config.toml
d_model = 256
head_dim = 64
norm_eps = 1e-05
qk_norm = false
decay_fraction = 0.869
MLP neurons of a small language model. Each row is named by its layer, matrix (gate and up: input weights) and neuron, and shows model dimensions 0-127. Each number is 500 + 25 x the weight over its row's rms, rounded and kept within 0 to 999. Numbers have three digits each. A neuron's up and down rows have the sign that makes its largest values positive.
A block is one neuron, or neurons of one layer that tend to fire together. Before each block is what it responds to, as a language model described it from the Wikipedia text at the highest values.

Description: Final subword pieces that complete a multi-token word, often Latin/Greek or foreign endings, like medic-ine, endometrios-is, homonymo-us, Mathematic-s.
L6.gate212:482477537506477456458482488479489529481517464518465542521535488493508496503515516476473534549475449487472523501512463490512506486490482460451512499467494503499502488498519485492554502503536530476543494517487554499496517480479480500461526524515531506505491533524512491473491529469511542523468539524544512483472497472520462523508489503539484523519556497474465469513514533486485481489561
L6.up212:477502473517469519535479518531471523523511486507474537539524512478492471474490459510539495562477489518451459479496481498495467475541507551545504485479522493493516521484533504522474425500578507532469522514485547529482465523477534504486515503515511519521496498483513511498526451447520466502535492496479469506487506502466485525507523504493501508501498494527483477515479490479472498495506
L6.gate485:524508491495484490525492500502516507448484478475530496533495533545440452477488536515526477533486493516500454511505491509504482491464523513491470503479501517523472492508440510547467483534483517505505506499498498513501469476531479471501528524485515499537534508493532553472506518487507491487517531520499496491461464478512536487475475488511478546501511505525464508488521467538557497517550
L6.up485:508485479523493469465499510511512454490472445504494469464504508492499498486469529467531511518521490471510491500503486470467452472547513498467477566496514524524522542497529527499469492484507474491461493469470523472523502519578476505494530505523483481488481537544506538539492527503498527459512527512499528486507455475495496514496516482455507501502479493521515465488484463457512480489503

Description: Line-break tokens right after a paragraph's final period in Wikipedia prose, before a blank line and a new section or paragraph; rarely table separator rows.
L6.gate74:494483500509512496537462504527528492510487490466494464536484487547510460475476487508524478534508541485538506529536486480490497469489489482543548492543495512497463512518494482497490511523496502489484520436505492496471514501502523427510490450483523524498506533498490515457506490486520474499478522503474500504513522504500498506511480490536542534478518519465521516520531512533461496496540
L6.up74:538515497548495502482528476510520501524451495503521499568454495491497465551534532479566536524519517505492518496515508511514442553482517483497480536494484504461542511479506492490526494464462478519526503519527475513481495500488496510502526491529539504504503482515492514483451551485491469484505502514484532502503517477526489463478519495510491549477466466533462503514506487486481486512483
L6.gate496:482513480518540485495512537510502511550472497493519491548505463460505481508487519520494543502513479481466488486497526481522520452486518489465538487505481504540492458493480510516514475512511508473459504452478556532473508473469532507486492509520488493505477404473543516551528540492433505533498486510508496494470500483532540460478496485491493546498484454515544487508492520499490532508516
L6.up496:467475510484515519468496482483470477526491481530521528542491495469540471481563484529479506522466487508502463448508471514533548452471481442509506485504512493532511442522500467536473505479483501471487468485469526493485459505491476485511516482517474523511532484501476495457521522496523488510561499477483484539510504548505496489490481484472493482509479530530504542514487480520493540509497

Description: Final subword pieces that complete well-known proper names, mostly US states and cities, as in Carol-ina, Illino-is, Melbour-ne, Philadelph-ia, Tex-as.
L8.gate38:486503493487496514499482460511473494535506540585497474522501538494515454510512492484507439518505468486510468512496525518511513502507514462484518459488497481536508519470517529504515526475524435537512540514517521494518503464504498521516467500480518531504557504509498510441477501515509521479544517517513444520496480508521481486482496537517485485493499479487454499451520547513476474465513
L8.up38:521477515539516516485526528538517495505488503531472503465497456454492464498498487514516457504499503474533433546516509518485542446502460475499484490514513496535491496517460528502461468501505479537557509486486524529470438457535504489449497482488515533523522509490502497495507492475526499493551485499475512455504511542513473503502537511517501529485462456463525536521464533521511499504519
L8.gate287:529500460467532523512523487480543581486490507529500483523491461476515477434527471477481478508503457518472471494510503474464509472487516466499506458486533498508528515479459496516499447516537512513506526501506550514499520462514505459535502497522514522498563515489550526500507541472524507492520542502464484499520449499498469487521537476485512509498501520476503512493489479487473500524528
L8.up287:493463464528520521534490479497463497536502509529517489474518476480529474489476474503518491482500491500526538563495474504475489492495524468529507503471490490479538512456494531496520515493504450467548529487532514523489525512475466454481493523507528536459481527517494491502465536465507516487523512486484496504503464492475490506510456515534500522495509505519544518515535527521470481475459
L8.gate297:500465488524470525494509454491504500510500550492524485521474511498444545512520470524534454494508508493500488497487467546462534485507487460493494509484518494515501528492489512497532497465535542466518500499496526527518511453501535463483476521489491480535529436481514494470468491472463500448552490490457475484491528469561480529522499504527504553523458520466460473515527513480494494471539
L8.up297:435498452491501476535565482469446515498511501491503478534461516498493478513479514516465516509481530473531501501505423525493486497502520500526432506495506468538503488466518519506491483532490493461507500471569527480492535475481472461483539538518537470485508484537466464450504545470508497472529501513509457517514528498464509502447512516494500479479506489503502488529455487544506489512497
L8.gate333:567456514495534499557494506522459513526494512480507504527497520508494490499495508541479488511490451512485494515493487464523477531540492480506493473509500432491523483484499477503519479489527506430516503547487513520504521510497494517527487533506515477465474531469501469502518518531500497476441491467472467508485527497510485483513503490525508500486497490489514482528457492467482502521512
L8.up333:460473478487468486497474502504501511524503534515460489509488486503506496508510521541549482534508465531491485505493496494503454490492502471457425526489543516513477493519482514536537467464515505490497556491522527513509510491550495515527509495493505515510501445480492483459542483502485533525512458495485438491472488530551471567489511499532485498522496499506526495485503430519516505513492
L8.gate434:456504498484511534533460538484477488505501525489478493512486526494511474433473467503451501525544532468508500503535470517480440541484495526500520480483516481511491490463510511484500475473515515530532506461500536545498495486498490493490518483484500471499562491505514546478510527530569463499554508522501495469485511465484499513505480477523513492479467509525510516499467474477537481478549
L8.up434:511478498487490513529477506500504511456495522483476482471496474484533517507508512429530505473485542491486477464488521491499496468501501475504508496522470503515525532504458551528503532474539489534510520473558496493491488504501516475485493528488515543530575488485528541532495482460500527519531508474461496468504461550478477502495504478485485522531521487512481532484519521472456500525515
L8.gate562:506538492438479527493488501580516503485514475499533529469520462478512497441496470519516484501500474509530510501545539541502462455488531456487497471486509457502502550508524492552518496492488506489473483519484483518483529465473502465491485477511512505485489485500495461548482524484506496517525511510504460502498476500532476497435490481507528493529478495448498488465513485455476479520502
L8.up562:478538478492494507468515447556477508501508464513516491510517515481483499494525531516499471528495509542523469508496532481461473521493521458483497519509494472474512481472485503500506464489484487543479535502490531486492494490515530481490476493525521503512477542507525456513519502517469468521439475430478497504470484517488478467498511473493554530511477520529475489523493528496480546488513
L8.gate565:490504487518504482532484474497473521487493485500476476499503493498497468511517508482484529484467536516469441525515507516498455482461510519451510444483500467515512502508567498512553506501497524538536455538495512483492452515514524503523511481468542503503437520512475509483501433451506510483484514464482493526536506469481519497496519517502482517510470517487564517472499493519458485489472
L8.up565:520514519476499497481521489471453481474519512518481511519525446511523457473493518485490480501534516525504476516512468484515476529480502442524507508521500505463527506467488492498499484475535538513519534461545469533475493491495493488481517496513527484486495486406508520490513477449522507456491505517508488502486509507520490521485447508537498511467492526499451517532504514500513506537476
L8.gate631:482477472479480488487521537510510528505545506550485492504532529547490500500493504507557448513513541487514489476505499518485461499537498503509517536467509499493478497470502499454541520524518451485488503477503492506496497486503534449482504518526466458545491533474519506488484477507481535452485513502491503497514518489533501513493483476494470498495506473515491429499466451504475530466466
L8.up631:550465514454517511483494550493496472519507485478491489497494480506535550510465525489534458467526504502522524506521545482471552486519537504543464524551507436527552481545498503520504473495477517482516467473509479501534530469477476443509508466538476485521527532514472491462523501543484497527498473501483511516521488464478519533480520519530506506495483471495505500498497516505486513504489

Description: Line-break tokens right after a paragraph's final sentence, usually before a blank line, section heading (==History==) or new paragraph ("In February…").
L3.gate273:513449517516547509507490501486502510484488520473517519511497549485508483483473515554494535454515495469523493486487535499480517516508491432488504511496468495511501527523520519460467471529515502453495539496504483527463490525551477474529528506545493501564473467510489482456522494508501488536490528516494495467482503513436505504536483505487480512520488484534473487502509493509498514499501
L3.up273:523530501523527518533474477505484487456463494503478492475472517518491538509511520525491514499511504523444514477503492521473527492465532543539461518514502505510535496497501539468492520483521447475503545485497484498487488516533499536455483466480536512520501490500517517486487511528483486472492437504510504521464510533487447513507535509539467478516485499497492501509482494486494512531479
L3.gate475:479478504496497499504495482513517516492497537525474523456466506494508513489562473500485479481459469521478482508481534536514463497495488533507482515526465511483500484535524472498505503489521506479529459454487490515504507500483423511508470474515513463465479472546531485469519518506483490496518502496453473499533528503481523495505519522488523544480475519518533490526505507531525506480491
L3.up475:492483474479507523510494537492488487512494518492534466520491462523491495515499520515509488445479485515508481477529521506487512448515487492552461496529474467554442502486481479481497525483477466511509482444473527511449555513451488518490496519490514547517502504452515449501495546488486537500498524530469435499537497503511447500486438507513506503507499485535584526528525488527450531521472
L3.gate542:473476509466525537486511525508517546477446529572503472513473459512486483531489520512515487473480529489509512481492512514502470475510505473455457500495482474475489489473474470501471534523500506508489508427478508478504531500500509497450508463483496536512516555504489465457557514523525529485505501516522519546507539518481495525506483552514536523488504496507544502504499484529453526525541
L3.up542:479501474491499478504477506548520483523483495550481486536472484519483486553473505514459508477463511512517522447508450489500491486504513471488489530497464500492511471481481503510502505487480527492509462473488535499526485487449519473465476470486535492520485520482506482481494506491548476482556585469467495464507494495499513499526467543504459507545488488516530476499495542503510528485485
L3.gate695:491500519474528479487511497549540524494449531500485514495503526487493489501514497487506442473515472521487506458493522514482488493473469499493471482507528540524549530503505532511497510543490469513529505472522500497536536499489527505471497510498543514528468458528528514490528508494523508527500510513506515498527550554483484514487521471514439488504523503475538535493448518495515531529509
L3.up695:513518485516531520517485538554500484503509486475488485490482482523535536507525490493551531470459492477535516495506481489515511477483508498494483493505507493522479522506509459493463461543499480492501511440520517482488552493542494455524531483499500503498493496508474532499484479476485503473532484512453488535500524495493490510507517507431507538479518491466543526508524528482463498508560

Description: The token for, both as the preposition (known for, used for) and as the start of longer words (forward, force, forest, efforts); a few unrelated word pieces also appear.
L6.gate242:511505507443510497517519523442508489500531539491521537554499545466458483537467521461510520534497483515542513459537494506533488518484519503499498502486524559491504465451518547517509495537500471481511503469493489494491498525466502481502518493451459495499506474502499518497527503464456552501476488465514498471496517499498494483458495465457517520501472483540536501529490442472535519521525
L6.up242:486504534485517508548481539476485477496516505444476501559486497472482526509496508507513481519499467501503549505510502469533478511484508551487533517468536524521543523421477533533501522522521501500523495472480475539472495532469510524515493497485518478522506503496500494506485519487463515532500483525505474496513528515503486505495524505522508501510452473466492529522485447523525505491482
L6.gate552:488475551509541519530522483475437534512505521479535477527468502517496459488482480513484514481493527504527549516519490477510495517502511482532511480487529531491514481514515500485495510543530446524449508489476478559466527496484501493524476482484519484521511515500507549515483513537520473439484475498483521476484514529470502503472464509529532544470480464499561476495514483547483517501501
L6.up552:512484526483547522466491513476454494495489489464493522467512512502499505521502484486489468503462532507537532494500453544464482509469490517515502513534513559498514506493501534490490471487496482509502540523517468539453490533531542516488474461464537506527504514444507503541487519504493458522516561515504474501513510495497489515487530444505509484529493458434484501507514474492508489494483

Description: Fires mostly on the subword piece "ine" inside longer words, as in Cinematography, Chinese, nine, Machine, Engineering, with weaker scattered hits on fragments like "one" and "ctor" and on words like office and six.
L3.gate91:484508498491507514497528475528525491513519509494509540539475479503495521457515480547519499460547516501545516500566480484550502469506518483484524496505489486472485493522546514501501497493467455470492535509518491510505513503491481480532476493525480444471487470521481562501515523456471466523502504512509437558485475454475508498491484476544488495515480525522483478522431518547536515467478
L3.up91:510553461535545509502516494459491515454472531498514543473451475494453494491514496503524563495486476489537485513515482516526489509497493516436502475518498464479486520538437504476530490469496529471482496481541470504514499538507521509571498508527528500475521487438482477514495548508493500531503455564496507530487512451472508511508505479453496503432548464491506535484490463483492535475482
L3.gate232:502505521535469511485537525476520519462497480512493529502480507522485499499522512536514497522525485491509548454477491510530490544522457502465486555505521488520506432479499520494489445517493517488508524459492482508529562519523495487527479483503511455469489494518538515520492518552505512522503508519514450504454496514500487511449535497476512540500476504494461504503498492488474466462466
L3.up232:468506471532468478509493508496526528452512469502569542478520442482484463506515532484468471521537458478464496514517528488516443503495492511494492480494489461503511477512526523510479515481530544537478470564505492514539497497483522530461530553487525491503481433495514489515521471496467495495499502514515510528493507532520563478445493497499478494513469497503466487512485495456438495506515
L3.gate242:475520473487506483477522520479544547448494516523520488514463494517473517505467530525521497507528510491501500466457464537501477479500447524487494475515514477501508510505505503508505476544518492537536518460500485507545524454509466473484508485483529476534516478489494474478520469485535511522489516502553496473480506522503475479486525523486489489482527466527462462471494486523476509505510
L3.up242:468505527522495477515504497488482505481481503541480528501451499517498542485499489544539480504491498510489478526536481510510510506526505477495456445490520472457465509493552497511505511481503521499522531471542471528555501472496516522542506484502506508488488488498495515536504495472478485479426499527518491527511448498495488489520544492526513510503516434501489527510501488503504479482516
L3.gate467:482497516502554505482474471451460530474479448521465486507500494509495481501532488542518497533499516499502490451500494481530543466511491513494472483484495471465511463512521544492512517505508512507475544507463504512522494488489504452507493549525470468490476481514545458509515473543508500509513508445508489530477463539503505532495499481501516488525496501541498504510488490490525517510476
L3.up467:493499479477485498468517543506485520504502478489497474480504500456463466492484444505513516526516525497536484479530512519493456499531469524503503466452544498534507490524520462499524519512521499509494513468537496491491509555495501536490516530531475475486455503491485518451517557484485490511456484508533484456445480510472480482451497477476505530498483511520539488501488514504579484466509

Description: Tokens like to, for, in, whether standalone prepositions (due to, credited to, for instance) or word-initial pieces (for|est, for|ces, in|stitute, comp|ared).
L8.gate10:535483505540504506499560462538479515453454534424510500486487560497427514508520511513522507514536481509518548516481478492534482500526496539522501491468488512523491493485540507493478488474491496528484514507514481476468485517489525483490481504520508495476473516505524532509516493483484494519478466498469498519541505502488529466485491477510511519533516489476457509507487489462482521481486
L8.up10:516501539474503461507552478482522480477474542520507518504510508512478523467490487439495497477523456516493556469476558502488502488493541513479538533486487517485493505488463512503486516495513517495532491512489536497518529492482510490504527497516509467468506509485505488487458523475475469531507509453523519451471544481541494488502546479516504521548465487489464503495520494533551468558486
L8.gate387:575523499512520507494485510497518530536479554475504507518513523458467510474487457524512491517506466524532460539538521476521506471540471499515524494515482511522465466524464528494516504516468491479506495520513493531496481508505573510508487496527490563503521507492513518533510514528521524535517462524468497514515500516543466488453501492467505475467478497496510495472502513477461483466497
L8.up387:505501486552498498466468495522502481500482505501498523521489461502463482461487510501495482446484470456540479531500499507510529506494481454497486477518460497519483511473476505469515487478543467513494451539474535503531449516469496477473525506461494524487498506533464526542488477518531496535483506484503468492496435489554514489498502542487520537447536485514494489530524525500490515568566
L8.gate449:487479522451521483481482503461523544474496526477458469510529520538427477455474468467547502476489489526486513478539572504547536487506564490498507495494523498515503471497494491522484460503521498532490468521483519542478514497516516486486459485539501478476499475467490515519497515483551497501500492502513517486496490494484506447450462508505509512511491513499563439485499484493457515505552
L8.up449:473523491493515470509517510482511500509474488530491471459487559542474483494509484521496467548503510506521509500480514509550524481506502505506482466492491499524480527539507517528511471502455507510516501517536520509484462424500456533531513487509462475477492506481512498523522512555505517472467509505511461506483473486533478527478489523510541505491519535531520486483457529459484464433516
L8.gate467:497481498505470507480501527510543509482524476478523509515484502466503452490518490501500503493463504483504521487478509500489558540523464468516524536477467538523524501479491537516484490501463486491502491478468491564459487488473483539543471484541490507482486512512496508497461455453533497553507504486468512492496508522493482510415557483508499468546501511489483541519463524478476501484472
L8.up467:546531506487533497496472519516477502474496496537551519515489497484507550460493484435461501512499471517521506519519544506480512493496472478466474539502454480513452512464533510510463510498462517546535499504460440488518462517503518511493537472506493502479514506535505506492516498483526504491531477506533522459517520531452492509505521507524512515543492517536480531510506534542513513497532
L8.gate506:530495510532535502492552525485502485515473465478517516459474455461484477574461521555472463480477517482511497488468497470541476523462477473504517509498536500536503496450549517524439497528509470482485520538517525522497517480482490490512518488540529471483534508517497471516460529510492506524513501470517547466523552530535540483499484494501479499466491456464428510470498513489469532477506
L8.up506:476513495486537496528483534477462468472565536491502477533484476477526489496453487485513475437516487529495517496520470532520522492508546485502510484498546501480501523501476491485575496529483522466531433504510522524495507499462523515514539521502507496499500519476496491512496500546520480529481537503464420508494542525492509483488481486523524493508489480468482491485534472524449484528465
L8.gate588:480504525448496531535500541550520479508487488466520530512502501511494555513530522507557481474505492491501465494472496506510539485479475539502464504504515520532508449478548489497518518514465475509523527496515513507488511463499469474520458507475515480502501471469597504498489448531494480524499494493509495546489503485502529477491485517505534532490520503503484523499508489511610503535516
L8.up588:504500493529492514512519484493487513496479495478500500500430531471559501480503512487490458522490517500464548434494480456524530481493519502527539499474539484494511487499510454543520443502477513512465493487512496497522521511479507495508498521574499507514454511502491475505474493512445474501531515474523526521493551496489480540538540480519495519467491487476478553506490516514489505480536
L8.gate660:462469484490534517542525533519478478507547500490495492497460544478530475521483478505507484504488494518535503496543531452524512511484458507522491435476512521525517493528525527464537512507494489483518515501501522469488501505486537509511480509549521512552516512494525460453520467521481496517488530466525484479470500478456486479452517507515485513451506469499495435479516529491498528472473
L8.up660:476523497489501508546478556497528493486532539500541513483480522487486547477515499536499508474529460528474479482501497504504483514489487453524532512453508532543536527503567517473492483556462491487489475531526522469518532513462480495483524537508443507525496515476494470507494491525522521494550546463482509525493512483527505499512494491565456518513472514451525512511487484474512505527476
L8.gate701:542521481519485453525509473500465498468446503512464477543479495482506493545527516527529471473497494489552499476525526492505518491479482476472464525505523512525521528483484478512482515496512490551519475488473523488497503511514539493489469529526511462537545504483491481512486500475563521534503482481471561484538487483461442525491486481451477501503496523513488493487504523546507486523474
L8.up701:481483487544459491533513503513503513500527498463486503522510509510498490524540494517487526557459491479497509512479488485513515538532463482508534523478505507520486483533487520512483466468494531493505487524527501500516503507490515513470518461537498492531461410468500504494502489494475515466508499491488497507506481490507477488549507465475515487518467506453534525478475519513504521488526

Description: Line-break token right after a sentence-final period closing a paragraph in Wikipedia articles, usually before a blank line, new paragraph, or section heading.
L8.gate13:474463468528516514484517500496476513522507501502509516541512466552515540526502523544469482485546485514499493488514503500487556511511537535484476516510532493526469468503522494516510508529516504478503495530514493459518498488524523552507532496505502477497501486541484503526544436484495512495505457496441508504501495470493522500496471563508493506501524487525453515468519542508493525514520
L8.up13:498562503491507496492512465512523482471522502547490541456541494480512460518471493535529496523534530508523441505481434493501544486488470502529527487495454459517479518498493554517498459530478503434563504506502477484454498536508515485531494508475539500506527528495511527480513553497487473519546530496529533490523499515519489495485453472484536493488492496500514473512472542517513529469465
L8.gate18:469541457470523501511490508507485513485473556513477571468453494476497519494499532478513518473524502509476439521536463526557489493475494522513497507513472480524488510488492507465481483506520497475460532481487484528469503549482504457503471469501515507463483524512516545477534543513529502506541529480484484542513516522456511467508476483492505536465528468514512478473501490545497481543496
L8.up18:537515475505539494510474524459476497511511503511487482524503514528548573469525523529502492502507538482480469498514470569510525510445499535495468471464468525457489493476492537472502496450512508497468487541499477506538474529525537501479507546507474474541524493475524518502487479452513504500510521507464491494458523482478533492489505539484480502502491453481460519480483545509528529524467
L8.gate26:501522538463423466515512521498505515466483521498552541497524512525467517479526521505520539507555514489490511476443533512500507511510445488474510450518472502515524497501498490497531500462520483495540490496463488514524501483563490527513480523490535548486499493534479458465506479446532541481543470495494463502483489448490508519467557487521470527522504482516501501547496503520520492494490
L8.up26:482518507473474472510514480458476480482480519494533537500477500520492531476548517506511538463536453479508521474419549512501478473523461475500487462518462508527535479474496497495486482488501455496561512475445548507475471458524497537513492546507550527509477499540489474444472485473533514502541525522498516487456491478512508530467514495504475535491518498497482473518522493536492482478484
L8.gate91:530491493488521512494504507503524517482521454475496525500488465531502476509513470513448519502480497483550479522466512497483464526470522498503484511457470477513506517498524531486471458479475472514528549513528489532474514486513479536552546507495508514498521453484477537494522501531498490494532503486498509472498535476531512509527482471471485499498509512476518491527474538485559519498508
L8.up91:473518522465518517501522527485484486492516524535499527520500522500495494518513512481502471495518467512527538516522492533507491500457492507546532555506484507512537519514519491470475533522499502496563512466514478530514491462493486482535503499465515532516485491485529488478485483467488478491481531460495488495532528520481491454531476461502550526503521476518443525488495506514483474540501
L8.gate217:518483525539508512523505468491531505431496476493500494499477452502531517483525493518475534505499480478516483497508499474522469530481511537513481516544471507558468502505508475516518434488488504481518554483513484498522494530527448516518479492506454469534471443491484506550520533512508555473514497525535509507492491511460480536481481503509465499504487482507525454470501459502519488497513
L8.up217:510540500541488542508477468498528516454471470491507539509502497511551454539450507544485489546503496518518506501517499491473502491482453479501475514507504520503542465518503431478498502477487504517484500484462523510495532484469510495503502518489517477531521480476473538509465538507548522491515508511462514528508501476509478522471514479466457492493519510532469470485460555495501497455514
L8.gate286:458504438519536493518559533474532517471530511450484529508461487509504525506505452478515499498526509490492459501480498510500480522515492482518495501546465473465464493513503498493483505488539523515486521493472502488504496499513535514549490526530493455507520506523510533452532492480550508511464500506546497520491491506507480502459529483440499528508515476462510515466481497477534494504522
L8.up286:492513526500576517513511501502497534487467515472465506513510528502489489511483497511520502490494495489483506495512523503496482478495510494503520521488464479492474457479504468494496513564473457502537486498491540465489504529512531503467453487482529471501518520486496496476560539548512466493489543470458500475526523506518504479486483488490464509492460483465577526514482492529472462503480
L8.gate411:480521483449542502558505494486481500507476473489468486514480448493513474459541465491492521480496445476481470474521476530531501501505436494502490446523466514513509579490485511504464497505483491497542517474516512496458453508496510531510505525463470496518496471471477539519490511515518466504533513463500559479531548506520507507541478517515505530525512500522498501515525490498515480507510
L8.up411:506565492486514571478499501483525524529458501456509489500457470505537490494550506473478532484512437557491495490514493464499492459460500507504499475547426548500499567510474498484501510498489470498520504478495507491502491534488476554490497501475452504480487467544491496528539553507527491462486486467518506483508532523510499534484481517504500498516495479513498519512521451518503494505475
L8.gate693:452528497528496479512434486464509528510485457485515499490507506501523527524491494468482539467464535530478495512503472501479489491470506490550485505466487499505472501497523495476463530562448466489547505490501484472503549524461510531489540466546507520545506497501494522479535498518496454499542516476424535501557504505449488552522471465518490562502526457517530505524512519516464538471488
L8.up693:522511518477519515481499505489491494523448470545543455493489472530513515519444483504480521486491496498524496508493484492463478524505491460519453489534475488488475501507500481502542486473506522528529503485518512474494524529514470515475520481480542516519513521516468450515506496526484543512493519489467523531529491513509531450503449496477439515521500478474554467539476523505489484499514

Description: Short function-word tokens such as in, on, For, take that may start longer words (Ford, informative, takes), mostly in lists and tables.
L3.gate50:499513491482539500491494514486493516520533472485547508508488539495484564494527517498456497516511482456475476522501532533538495512496507508538513534481521488472513456517497508512520484503472509493511524522508510509528504467513464470517527505471488516499536469503524494535490479538526503512472466464498522461515540513453491476555501469508513507545533507474479475497511478510491564492503
L3.up50:493527443468535487437499513465459526468490509489484534484466524471529508510471520528489492480543483522512496535506526502490516519476501526551517483462516514450477481464541489521532479478467536530501489528520472465529492523473473526494500512493487508430512557501538520516497524477517537508491494477518479478468512502522523465485543489522489476534482490493447514489484518504483501490493
L3.gate137:486464497493509493490451511456472497540531480511509525523457513488488502470487451457465522482518509473544464505507463494529547479525510483470481486509500473486509485538506503515485496497531470508514494539511520463512460495502495495508476520479467461503522518496459524569500499457526490530523489539473500507466535520473491492496477487516508522512492536536471519469509527505478480487463
L3.up137:514508502432481457516504512498485481506490482512519473488510484496563493513490478529478525458491460497493471531472515491473526486522531474494520480477502499477497516514487465518504486471487500503502514480504454501515516533528490518491504521514469514510522497474475471483525546513491443574549514476459511478490533485480467499495506479493456525522492479507499492448521527476542524487593
L3.gate193:488464517491507521465475520536493488508489520486496547511525513471548469492521454485472546459507457488475462525500493498526510461540518487526536541539555460505514511525522488492483505493452531477546491544471472478494517512482464539522503492463470482483492530532489521532502499440502491500535447487544486511546480468507511469485529489533510545516474516471473483504512520511503485462508
L3.up193:512499519478545544471471507503499462534497502504549469494546497507476448496546490475460501495493481479491494492497498493515543492525536454496547515509504510527494491483515501471509500507567544514486474520514487490490495513489510438540509523485516482515477490440501503500494509528478481479554503545501499464492480500477464480511510487531472532525483504532531479498463546513473508478508
L3.gate604:480443470473504511503484502463490547501518525523507497482491524490515488519469503517492504498558503467519503510554514508523499493509447460518473532472496533464545472496521499542546525488465485490468530505465500499505513528491445482497500430472444501406544528516494505514529544489511481510477477491559523511502488514456496505497462514503487474489511489494478516553505475506497510520477
L3.up604:557517467423492505517496484539520527545529490515469489427525497496556539505479512486466547501495524441494530468517492484524466500514493500571513533490479486476506546525459503502494507510550520552472497508465465516522497511499476530487473492499464501493505441539475523457500524496500471484474481500514481543545474487497505514503490491551486536505504482508462501493505522518508502491482